From a checkpoint of a small transformer trained on Wikipedia: 3 heads of 64 (1 for keys and values).
MLP neurons of a small language model. Each row is named by its layer, matrix (gate and up: input weights) and neuron, and shows model dimensions 64-159. Each number is 128 + 32 x the weight over its row's rms, rounded and kept within 0 to 255. A neuron's up and down rows have the sign that makes its largest values positive.
A block is one neuron, or neurons of one layer that tend to fire together. After each block is what it responds to, as a language model described it from the Wikipedia text at the highest values.

L4.gate20 [124 128 114 141  86 143 106  73 153 130 123  61 135  93 130 158 121 193 134 183 102 170 170 121  84 109  88  68 109 159  83 115 142 156 150 105  62  91  97 126 173 171 125 164 106  34 100  95  85 118 202 100  85  95 166 134 160 119 139 165 173 129 107 123 124 114 131 137 106 117 124 126 137 110  89 103  40 119 110 142 149 135 171 123 164 146 137 146  83 147 202 147 113 112 132 176]
L4.up20 [ 83 106 154 119 192 160  91 145 177  93 169 106 135 127  70  60  92  86 157 118 156 203 123 155 125 137 166 115 146 152  81 176 153 108 123 132 136 146 103 121 120 112 158 144 115  93 107 128 108 108 139 123 190 113 170  70 156 119 103 147  85 163 110 148 129 134 109 131 133 181 163 123 112 149 178 110 159  93  68 111  83  90 100 188  78 116 208 107 142 133 124 115 117 133  90 130]
L4.gate81 [122 103 141 123 129 108 115 131  87 154 133 104 146 136  96  86 105  99 130 155 122  77 169 128 179 120  54  92  82 144 102 188 135 149 113 124 131 115 142 138 127 142 148 162  99 153 127 152 137 143 153  97 157 160 186 123  96 102 135 105 140 126 159 118 130 140 158  92 123 169 127 170 156  79  87  71 222  61 129  93 141 124 124 130 130 111 141 155 115 161 114 142 103 131 141 116]
L4.up81 [174  97 120 145 123  98 118 114 164 128 116 155 124 134 134 135  73 168  86 145 186 144 166 130 117 176 170 110  83 135 107 154 109 127 122 116 110  90 173 115 133  64 128 140  95 100 150  64  92 110 114 147 124  60 139 103  87 115  87  92 129 117 164 108 137 123 138 112 105 133 161 137 192 177 122 109 121 132 103 172 153  69 154 126 110 129 123 165  99  86 148 152 152 146 122  92]
L4.gate142 [115 133 103 200 119  95 165 106 129 121 120 183 125 125  92 160 151 110 133 180 114 138 167  70 128 154 125  92 129 115 119 112  93  92 184 171 100  52 154  88 131 167 117 150 141 151  96  84 123 187 123 119 127 109 126  87  94 110 156  82 146 112 152 188 156 133 150 129 153  76 110 117 106  93  74  93  72 127 131  96 121  82 133 147 160 123 162  93  72 199 117 133 139 162 134  73]
L4.up142 [ 85 127 104 149 113 139 116 146 148 146 139 200 141 171 143 147 167 151 109 118 206 115 172 122 101 111 113  70 170 136 137 116 151 153 127 130 216  85 188 128 123 113 208  99  85 121  97 127 153 125 127 138 169 137 138  71 134 108 139 155 192 133 100 148 118 136 167 129 180 140 127  81 133 118 118 132 161 115  63 115  95 144 128 104 134 120 129 144 157 171 190  94 153 189 143 137]
L4.gate144 [118 144 119 139 126 139  98 106 125 109  75 140 149 155 163 149 173 142 113 104 133 140 157 118 158 174 174 128 183 132  97 144 101 157 170 111 125 119 189  62 122 160 135 140 162 159  64 171  91  92 103  92  99 137 157 151  69 149  99 139 134 133 108 117 144 105 113 163 116 189 126 137 101 133 161 128 204 120 136 147 177 124 142  95 126 100 104 144 138  91 171 161  97 142 129  84]
L4.up144 [170 118 100 132 156 168 177 128 133 141  92 144 124  97 127 135 156 164 103 113 131 119 151 145 134 127 159  92 118 139 152 123 121 109 173 116 130  92 139  99  98 165  87  97  78 125  99 151 105  80 131  78  97 159  64 127 103 161 162 122 115 111 103  82 114 122 158 149 116 147 128 146  72 147 148 165 107 136 111 166  77 113 190 186 131 107  78 119 152 115 144 144 174  94 115 102]
L4.gate173 [115 139 170 155 135 104 119  98 122 108  75 164 105 205 113 133 143 128 100 103 125 173 153 193 143 168  61 129  78  87 162 167  78 144 155  99 124 130 113 128 168 148 112 160 153 109  53 120  70 156 198 113  84 109 104 120 147 140 161 128 131 159  96 124 134 132 126 112 161 159 138  67  62 108 104 116 134 110 196 123  95 125  86 152 135 197 122 147 147 108 160 159 116 182  70  58]
L4.up173 [115 145 159 164 123 145 188 128 177 127  61 169  67 105 149 104 127 150  91 136 142 177 209 116 117 140 128 116 101 125 113 181 117  86  80 161 159 184 128 119 112  68  89 112  84 141  73  71 105 108 101  99 121 126 126  99 114 140 162 169 127  96 113 142 137 130 135 110  72 163 143 191 117 142 110 174 118 128 152 166 139 154  89 103 112  99 196 107 114 117 134 165 151 145 118 146]
L4.gate194 [139  99  99  98  92 202  95 109 119 155  81 170  77 148 143 206 197 155 134 132 177  77 107 122 154 191 116  75 182 148 119 149 119  86  96 115 134 149 125 137 169 147 136 172  87 168 135 137  91 172 149 198 116 110  88 147 101 106  81 110  94 153 105  80 176 134 182  99 158 118  95 124 139  83  81 138 175  96 106 170  92 157 122 150 179 148  75 119 170 152 126 131  96 131 187  96]
L4.up194 [165 109 152 144  87 168 149 187 145 163 151 127  88 114 151 143 167 105 141 136 153 119  66 147 159 211 140  97 182 139 151  91 149 169 159  84 124 121 166  95 147 155 107 110 148 111  84 127 160 112 140  91 100 140 133 126 150 134 169 152 139 121 135 199 125 132 179 156 157 124  67 179  32 144  76 166 137  86 164 123 180 108 151 146 109 124  54 103  91 134 147 157 153 123 103  93]
L4.gate203 [176 118 160 105 131 113  76 159 130 164  93 129 155 159 118 170 166  85 147  73  87 174 141 125 118 165  98  64 126  80 129 140 139  93 123 122 174  62 138 126 114 167 119 159 163 123  80  94 159 159 155 115 102 101 156 165  93 104 141  75 112 135 116 175 132 155 162 182 150 170 113 143  88 145 151 137 118  87 123 155  96 198 141 149 125  98 121 182  80 155 182 117 162  74 105 117]
L4.up203 [182  83  97 113  86 134 146 170 108 136 137 128  91  75  79 163 140 167 145  84  73 120 127 146 127 161 123  87 140 114 148  75 171 101 152 130 143 147 129 131 149 157 116 155 153  81 184  92 139 177 125 116 104  82 108 161 122 125 129 127 168 157 101 151 164 158 148 129 138 133  89 234 131 133 147 116 102 123  99 114 111 170 171 116 191 104 107 150 160  98  51 154  82 165 119 145]
L4.gate207 [103 156 131 154  92 124 115 119 138 121 101 117 131 158 147  87 110 150 149 155 130 151 166 130 111  91  96  90 112 138 126  97 131 117 157 209  99  75 147 129 198 118 118 163  76 132  51 124 149 168  74  76  51 135 124 197  97 156 128 114 101 149 107 162 138 201 159 143 127  73  69 111 175  73 122 135 128 145 138 166  91  38  77 133  80 106 134 114 167 127 135  77 118  95  99 145]
L4.up207 [135 121  93 155 148 192 105 135  88 126 160  81  90 117  74 161 156 171  48 133 174 160 122 125 209 170 128 128 142 121 164 191 104 105 155 118 186 145 167 151 157 146  90 152 107 146 146  91 157 128 117 110 118 125 148 149  80 153  85 162 134 140  89 119 145  71  85 148 140 142 173 113 135  83 139 172 132 198 117 161 114 133 194 128 144 176  96 108 120  98 122 131 152 137 101 137]
Description: Mid-word fragment continuation. Second or later subword pieces inside a word split into fragments, strongest on "per" after "su" (super-, superficial, supermarket), also "re", "er", "ter", "ub".

L5.gate104 [192  84 135 140  86 109  84 165 111 103 131 124  90  93  99 177 107 180 158 152 176  92 188 128 101 146 108 107 149 140  78 171 135 127 120 127 145  96 189 107 118 158 160 128 175 110  57  65 119 121 165 148 166 161  91 183 101 116 147  87 188  87 100 109 126 167 163 147 153 131  39 134 108 141 118 166 166 101 114 179 100 118 139  87 121  65  83 115  75 111 166 117 142 118 111 162]
L5.up104 [159 135 100 173 158 133  98 137 102  92 129 124 106 166 117  93 151 167 109 182 144 141 123 103 118 149  90 150 108 132  98 112 129 176 155 168 140 134 159 116 148 181 186 114  88 134 113 131 182 128 101  86 122 136 165 146 134 136 172 163 133 164 135 132 109  86 121  65 142 101  94  76  93 204 193  78 154 127 105 160 152 185 121 118 144 115 133  49 125 150 145 118 104 106  66 159]
L5.gate136 [173  65 140 199 181 186 118 125  92 146 161 140 123 108 121 123 177 105 106 106 150 163 127  99 123 107 109 148  98 124 131 192 106 152 134 152 117 136 182 135 102 148 177 105  39 124 160  88 145 129 138 108 106 231  59  54 191 119 131 108 120 139 104 131 137 164 143 164 134 130 124 110 111 111 101 104 105 106 144 103 131 143 115  95 161 175  83 109 122 169 121 116  93  99 132 142]
L5.up136 [ 92 155 127 148 170 160  84 206 142 120  61 128 121 130 142 149 103 132 137 181 158 117  43 115 176 131 110 134 110 181 163 175  78 147 135 124 152 152 143 122 135 103  92  50 147 138 117 126 139 139 153  94 141 107 157 148 143 153 197 166 136 137 126  96 110 120 169 111 145 133 129 123 101  99 110 131 157 108  98 155 151  88  74 141  90 139 118 148 180 128 161 129 170 155 110  94]
L5.gate153 [143 126 141 118 111  70 113 124 129 120  67 141  48 121 111 182 132 164  91 161  84 101 115 142 119 158 101 113 139 109  91 125 131 126 140 110  98 101 149 119 144  85 111 136 149 108  84 154 132 153  82 142 177  95 118 144 192 166 125 138 204  97  74 107 123 137 134 110  52 153 133 131  80 153 148 142 128 149 154 149 121 174 113 143 147 142 136  60 169 133  90 125 127 121  96 119]
L5.up153 [184 132 131 158 130 183 117 130 146 151 103 143 106 120 115 182 176 141 155 120 124 153  70 112 178  98  82 136  90 111 118 152 142 119  97 177 100 132 173 168 102 128 162 145 167 116 154 126 161 163 106 119 185 180 135 156 116 158 163  79 170 116 114 128  82 110 138  89  94 190 154 123  99 143 103 165 136 132  58 172  94 141 124 136 141 159 113  83 102 106  92 133 179 214 127 100]
L5.gate216 [108 121 158 131 150 183  85 121 176 103 107 132  65 108  90 152 130 146  96 151  94 156 132  76 131 109 104  95  89 120 132  94 130 140 189 131  85 114 111 104 127 184  43 156 122 113 139 144 106 106  88 122 128 127 123 175 102  99 203  58 140  91  84 139 178 165 117 146  83 104  85  63  86 132 168  60 144 119 154 183 102 122 103  69 109 116 132 146 107 128 157 120  61 170  95  88]
L5.up216 [169 106  42 143 131 152  73 133 139 113 142 104 115 125 144 101  71 160 137 106 111  98 115 110 118 209 175 167 117 146  94 131 111  99 138 157 126 130 166 161 190 169 158 171 144 121  84  87 124 148  73 129 121 140 149  87 130 170 142 104 151 123 164 122 119 156 155  88 145 175  70 137  95  83 116 148 132 134 101 122 105  86 132  91 137 132 177 150 112 129 111  97 130 161 123  92]
Description: Predictable continuation tokens. Highly predictable next pieces: "ne" completing no→none, " a" after "is" in biography openings, word-pieces like a-p-pointed, a-g-ent, and " in" before years.

L5.gate0 [169 122 110 128  99  89 131 213  97 191 117  72 107  98 152 123  73 115  99 100 131 111  94  96  91 154 148 118 107 104 157 135 126  98 128 169 155  76 152  94 153 132 167 115 115 127 121 131 119 113 101 126 110 136 112 122 154 116 162 153 111  88 134 134 104 140 172 117 203 104 112 186  98 151 165 139  94  83 188 131 113 117 150 142 167  87 135  46 175 152 145 152  38 126 113 113]
L5.up0 [106 104 106 130 124 150 113 187  97 174  81 137 143 147 169 112 114 164 125 204 129 106 128  88 153  74 121 154 111 136 126 128 143 203 130 215 165 145 137 127 128 128 146 100 127 110 144 133 120 101 189  77 139 184 124 108 139 125 151 149 137 147  50 129  75  72 128 110 157 121 165 144 167 163 162 168 176 122 164 192  87 138 158 125 109  79 175 166 117 143 154  98 110 163 102 137]
L5.gate123 [143 134 193 111 175 139 127 101  80 116  76 202 106 171 157 113 151 187 100  72 137 125 105 179 163 190  87  75 133 116 132 119 179  87 145 150 181 118 132 189  99 116 156 153 156 143 126  78  85 113 123 124  60 139 131  80 171 140 138 149 137  99 117 145 122 154 146 114 121 210 123 192 119 108 176  59 139  62 116 111 114  87 126 156 166 137 135 121 132 142 108 141  96 129 155 114]
L5.up123 [133 164 114 164 144 146 152 121 150 120 129 104  93 123 112 102 104 188 101  93 160 174 143 118 175 168 174  74  68 106  62 150 121 147 110 170  79 116 132 189 114 119 152 132 202 168 120 149  96 135 105 159  13 120 123 120 127 122 110  69 135 107 116 185 173 127 145 105 120  65 116 158 151 179 159 164 117 120 137 146 123 112 131 150 104 167 114  70  73 134  77 117 130 123 152 116]
L5.gate141 [156 130 142 105 104 120 147 133 137  78 123  97 111 147  92 185 125 144 125 152 118 163 166 117 144  94  82 122 122  82 118 144 120  66 143 116 124 115  79 150  99 146 154 168 157 126  52  80 121 149 121 137 150 137  82 161 194  69 143 145  83  81 186 178 163 187 217 129 145  89 131 172  65 123 100  82 146 131 126 148  92  86  97 128  98 103 153  91 171 103 120  86 119 125 149  80]
L5.up141 [104 129 114 134 200 130 161 135 200 177 142 163 130 114  98 118  92 142 166  96 153 152 123 180 142 136 116 140  76 164 157 135 135 121 198 162 151 144 133 145 177 125  93 125 156 155  88 105 155 124 125 135 154 141 107 113 139 134 169 122 166 157 141  60  98 138 122 162  72 106 130 126 174 139 223 154 162 150 122 126 156 106 104 143 124 146 119 136  91 125 139  92 164 173 127  63]
L5.gate245 [ 88 149 144 125 189 144  82 204 107 120 113  96 141  96 141 136 125 130 151 124 137 140 107 172 147 159 146 110 153 124 136 101 121  82  73 149 106  88 173 168 167 142 127  94  96 109 134 110  78 126 126 109 183 134 130 105 100 172 163  88  81 119 174 137 112 130 102 102 147 128  83 124  84 104 185 141 154 120 124 166 142 141 150  64 137 115 157  98 131 127 126  87  82 138 103 124]
L5.up245 [145  95 132 109 120 179 125 165 133  86 118 103 149 111 111  72 110 119 133 109 177 147 140 145 170 152  70 136 116 138 116 142  84 101 118 194 131 128 148 200 114  79 112 120 120 110 181 114 162 151 162 108  81 143  78 143 149 131 110  75 113 125 103 202 129  96 149 137 114 137 126 157  94 144 135 117 121 121 172 139  80 132 163 123 115 161 128  67  64 184 191 151  79 120 110 137]
Description: Negation after auxiliaries. Mainly negation tokens after auxiliaries, such as not in did not and t in couldn't or wouldn't; also the byte-order mark after W in coordinates and mid-word pieces like Wallachian.

L3.gate47 [ 86 125 187 167 141 117 154 113 141  86 112 133 144 136 105 117 153 151  95 155 148 150 167 136 102  35 166 109 197 132 108 183 156 129 204 117 130  72 137 151 163  82  84 138 100  99 103 149 132 111  57 120 109 183 119 109 129 101 171  92 164 103 137 150 178 159 158  96 100  87 100 147  83 145 153 100 168 113  99 102 166 120 113 127  82 168 104  93 141  91 170 160 142 117  96 124]
L3.up47 [153  54 121 154 117 127 105 112 141 101 100 139 108 120 106 162 117 130 150 179 149  98 140 101 147  99 186 131 168 138  83  86  78  96 126 126 114  94 141 171  97 138 173 126 160 104 112 104 102 159  97  29 162 159 125 118 128 113 150  94  90 103  84 137 100 126 181 170 177  85 102  99 129  97 138 122 180 122 120 147 167 136 108  92 166  85 150 134 178 154 162 135 115 145 134 145]
L3.gate249 [137 155  99 101  97 142 105 112  99  98  93 108 178 135 126 116 112 125  97  88 148  81 106  99 113 113 129 169 117 137 128  98 148 142 143 187 157  84 131  56  98 144 129 116  92 106 113 148 105 134 158  97 141  73 159 141 146 102 175 115 176 149 157 133 130 122 206 134  96 190 136  56  85 175 110  74 178  97 117 132 157 120 157 126  73 121 112 170 146 109 153 136 139 104 152 110]
L3.up249 [101 116  84 107 109 115  91  75 143  46 120  85  71 108 105  80 103 121 154  95 152 116 157 117  94 172 183  94 121 142  96 151  90 174 150 146 176 137 161  72 128 184 139 118  85 116  98 144 107 125 122 122  86 127 113 173  83  71 142  66 164 138 129 149 132 132 137 165 135 147 132  64 131 154 130 115  36 128  79 121 156 146 118 160  81 156 110 110 112  68 146 179 116 208 157  80]
Description: Word-final completing fragments. Short closing word pieces that finish a common word split mid-word, most often "re" as in fi|re, empi|re, enti|re, also poli|ce, Uta|h.

L4.gate21 [ 88 165 210 184 161 133 138 129 136 168 212 145 109 157 149 164 106  96 126 192 152 132 108 117 152 236 114 104  50 112  78 127 167  89 117 129 124 142 171 106 184 169 141 138  79 130 100 103 125 149  74 127 136 105  87 170 121 124  80  81 145 148 111 147 172 175  81 135 129 133  95 161 124 161 130  94  69 109 111 116 161 142 145 129 138 160 135  58 122 131 114 163 121 160  91 134]
L4.up21 [ 97 158 106 110  79 122 130 122 144 171 106 114 100 162 150 111 113 151  87 101 167 167 141 134 167 168 160 137  92 121  88 216 108 101 143 131 138 130 117 108 125 164 136 130 118 107  89 114  93  99 121 129  78 161 110 158 103 150  92 129 134 166 107 106 131 202 130 140  56 158 115 163 201 225 106 177  57 101 105  97  92  92 151 156  98 154 159  76  97  70 141 177 162 123 143  83]
L4.gate39 [169 121 165 128 125 110 156 121 105 132 103 115 135  85 105 155 127  82 146  76 184 102 134 130  81 131 124 135 100 121 188 156 170 107 155 114 170 121 151 165  91  94 187  67 105 227 119 177 125 146 144  89 149 156 101 164 165 132  84 153 127 165  72 121 154 132 112 159  87  78 193  61 115 100 131 131 168 132 186 174 113 134 179 148 155  91  57  96  89 139 173 141 117  78 119 140]
L4.up39 [127 129 135 137 126 139 117 165  76  76 118 112  90 135  93 124 140 140  91 133 104 125 154 127 160 117 100 107 151 107 151  70 105 169  95 105  99 148 155 110 195 120 148 135  88  81  85 141  76 168  89 104  94 133 161 157  78 155 168 121 112  81 131 194  98 148 150 104 107 153  91 187 135 104 104 103  95 139  88 137  98 166 178 163 133 116  88 153 118 128  82 145  94  47  82 174]
L4.gate103 [153  88 169 101 143 158 125 133  97 123 116 137 107  75 127 203 102 116 122 116 143 110 121 139 150 166  71 139 132 120 117 141  92  86 170 158 104 149 122 169 167  90 119 122 179 105 126 100 129 113 135  82 111 128 142 102 187 162  94 148 139 128 134  98 189  78 216 151 117 150  96 165  43 183 101 104  96 142 161 128 151 147 188 114 145 158 130 102 121 211 142 136 100  68 120 114]
L4.up103 [130 122 173 170 122 110 132 156 118 114  63  85  96 123 100  78 114  71  95  89 107 142 112 134 160 193  69 161 131 137  97 156  90 152  60 143 146 111 116 168 122 164 121 122 123 162 100  92 132 100 155 138 113 175 121  99  83 168 160 131 178  87  80 111 142 119 148 150 132 102 161 141 120 154 193 145 139 130 170 111 166 118 122 109 119 204 134  80 224 100 122 169 106  94 130 162]
L4.gate156 [ 99 150 159 148 147 111 160 126 139  82 129  89  95 107 160 107 119 102  82 151 144  76 111 134  98 150 159 162 109 173 125 136 223 119 174  81  91  85 109  91  89 129 140 147 131 113 162 114 120 154 130 184 119 155 125  93 203 150 150 130 134 140  97 162 109 125 167 155 126 133  71 190 151 166 121 175 154  94 143  97 138  99 112 100 145  85 126 128 155 123 134 101 167 119 137 128]
L4.up156 [102 189 112  98 136  86 115 110 120 140 189 100  76 104 116 155 120 146  89 104 134 146 145  70 134  96 102 125 186 170 168 130 130 127 141 172 109 119 112 149 150 132 104 121 134 133 105  98 148  75 130 118 115 125 145  49  79  65 158 133 100  62 141  99 155 141 114 152  69 117 119 105 142 112 154  85 147 142 120 159 108 146 118 148 157 188  75 118 177 170 114 129 116 154 139 101]
L4.gate172 [ 70  50 109 113 109 145 144 109 114 147 111 115 159 136  96  64 106  92 163 144 156 150 193  66 155 195 132 138 142 147 111 116 113  81  88 163 160 148 116 128  90  98 164 164 128 103 135 118  70 154 124 145 115  94 110 158 173 146 129 192 112 124 103 136  99 110 116 145 134  82 169 144 119 128 118  65 151  71 104 124 154 107 168 111  57 167 183 110 154 161  93 161 147 109  74 124]
L4.up172 [155 123  72 107 109 173 123 149 124 182  92 171 125 140 150 116  97  55 105 148 150 132 127 116 115 103 140 172 159 141 109 133  93 161 122 157 211 132 110 159 104  89 124  99  62 102 141 118 127  79  67 167 139  87 117 146 102  97 139 177  96 110 133 130 129  55 112  83 117 173 190 111 111 127 117 133 152  96  93 123  99 160  94 108 133 107 132 110 109 224 197 122  93 119 143 156]
L4.gate200 [110 176  93 132  92  87 184  70 109  94 170 110 147  53  54 166 181 122  90 141 159  81 119 135 148 123 107 136 131 115 100 159 161 157 107  85 133 164 155 112 176 107 143 150 120  51 146  87 102 149 181 148 184 126 122 134 117 136 144 126 153  96 141 122 146  85 130 122 159 117 101 105 140 124 115 127 105 129 155 117 142 145 149  91 227 144  56 101 141 167  83 152  67  99 144  86]
L4.up200 [100 114 102 178 124 103 121  74 110  92 121 184 205 128 104 100 106 125 129  90 127 126 129 140 132 130 123  94 167 101  95  97 120  80 111 139 152 156  97 165  41 144 154 125 125 115 153  62  80 127 167 162 174 120 129 183 124 136 203 161 127  72 138 127 148 150 147 148 210 182 101  79 199 127 119 134 117 131 155 133 103 128 131 111 109 146  76  85 179 143  85 140  96  89 119  85]
L4.gate242 [108 134 121 105 116  90 102 141 108 105 118  97  82  70  51 156  88 205  66 139 152 102 196 148 181 113 168 152 131 121 109 188 117  79 105 169  87 167 125 169 101 146 180 135 113 111 118 152 123 143 163 121 134 135 105  79 130 118 201 123 157 100 119 150 168  53 153 159 100 146 141 123 105 185 151  87  89  96 138 156 200 124 148 149 123 122 111 102  89 159 122  98 151  95 148 148]
L4.up242 [136 191 156  84  94 120 186 138 137  98 182  72 141 137  86 111  98 145 135 176 134 149 129  54 185 178 125 123 166 124 110 168 112 120  97 148 120 117 135 184 148 101 161 118 100 108 124 121  71 111 183 100 135 161 134  95 134 133 173 167  79 116 169 177 165  99 145 151 116 136 109 169 134 186 141 114  90 124 165 149 131 152 152  69  77 106 106 102  96 119  92 138 111  79 135  96]
L4.gate250 [118 164 147 101  85  92 142 124 134  92 101 174 170 182  99 184  97 121  96 103 154 111 117  94 129 111 134  80 110 139 176 180 149 122 124  86 101 140 127 121 122 108 151 136  88 136 104  54 156 110 137 118 185  82 124 167 108 141 144 193 112  58 134 116 207 186 137 157 142 140 127 112 111 131 132 163  81 120 126 140 145  75 214  90  59  90 126  57 105 134  86 120 123 127 130 141]
L4.up250 [140  95 142 118 153 100 193 127 151 158 128 176 151 118  81 166 161  94 102 141 134 118 168  99 127  67 118 162 131  59  77 106 146 127 139 100 191 160  84 102 107 166 101 129 141 156 140 118 124  54 136 134 154 112 165 150 155 108 138 207 158 142 135  90  77 108 136  93 127 108 197 163 123 136 117 149 118 109 155 131 201  75 148 101  96 124 106 132 173 180 185 114 124 108  52 128]
Description: Mid-word fragments. Interior pieces of ordinary words split into unusual fragments, e.g. Gen-re, mu-st, Di-ff-erent, ne-x-t, W-e-bsite, plus some auxiliaries like do not and I'll.

L3.gate152 [198  80 151 170 130 101 177  66 107  88 144  96 202 117 153 124 127 146 186 151 154 152 148 146 173 150  54 121 132 152 146 100 135 116 132 150 138 143 148 183 182 143 137 178 130 167  95 143  81 173 142 100  92 142 149 102 156 156 128 145 153 111 173 123 120 136 141 182 108 129 131 229 105 109 125  86 103 119 177 113 189 115  66  82  52 144 153 109  80 175  75 143  91 128 108 152]
L3.up152 [146 129 103  81 137  57 119 152 123 128  52 159 155  99 127 153  95 124 163 116 137 118  97 178 117 116  88 181  97 109  99 132  98  97 126 126  90 206  83 180 166  46 158 139 107 138  90 127 135 153 141 140 112 177 127 115 144 158 108 132 150  93 134  85  84  69 143  93  92 195 145 115 139  65 173 175 145 154 147  72 118 149 187 111 117 156  74 116 130 140 191  59 132 112 153 143]
L3.gate192 [123 199 171  82  97 166 125 102  84 138  59 111 153 111 132 100 118 113 193 123 112 111  82 104 111  86  95  96 176 130 106 146  97 161 110 165 129 136 101 191 165 120 114 137 156 113 156 218  91 168 119 113 150  83 112 164 170 152 119 181 153 107  89 109  99  85 128 107 164 122 101  79  77  91 146 120 196  99 130 129 188  77 109 120 127 109 129 106  98 189 131 119  81 118 179 164]
L3.up192 [ 87 183 168 116 141 216 131 163 125 102 105 116 183 161 211 112 104  89 150 170 144 139 180 162  97 126 121 173 157  95 130 208  62 132 123 116 118 115 120 106 110 130 187 150 121 146 117 166  91 155 124  96 125  98  75 128 189  89 131 131 148 111 119 104 121  70 117 135 144 107 189 126 106 103 115 129 177  93 113 124 140 108 165 130 146 158 131 133  42 169 109 185  97 148 109 125]
Description: Infinitive "to" and word fragments. Mostly "to"/"To" opening an infinitive or sentence (To ensure, To this end, expected to achieve), plus mid-word pieces like arre-st-ed, stud-y-ing, wi-th-out.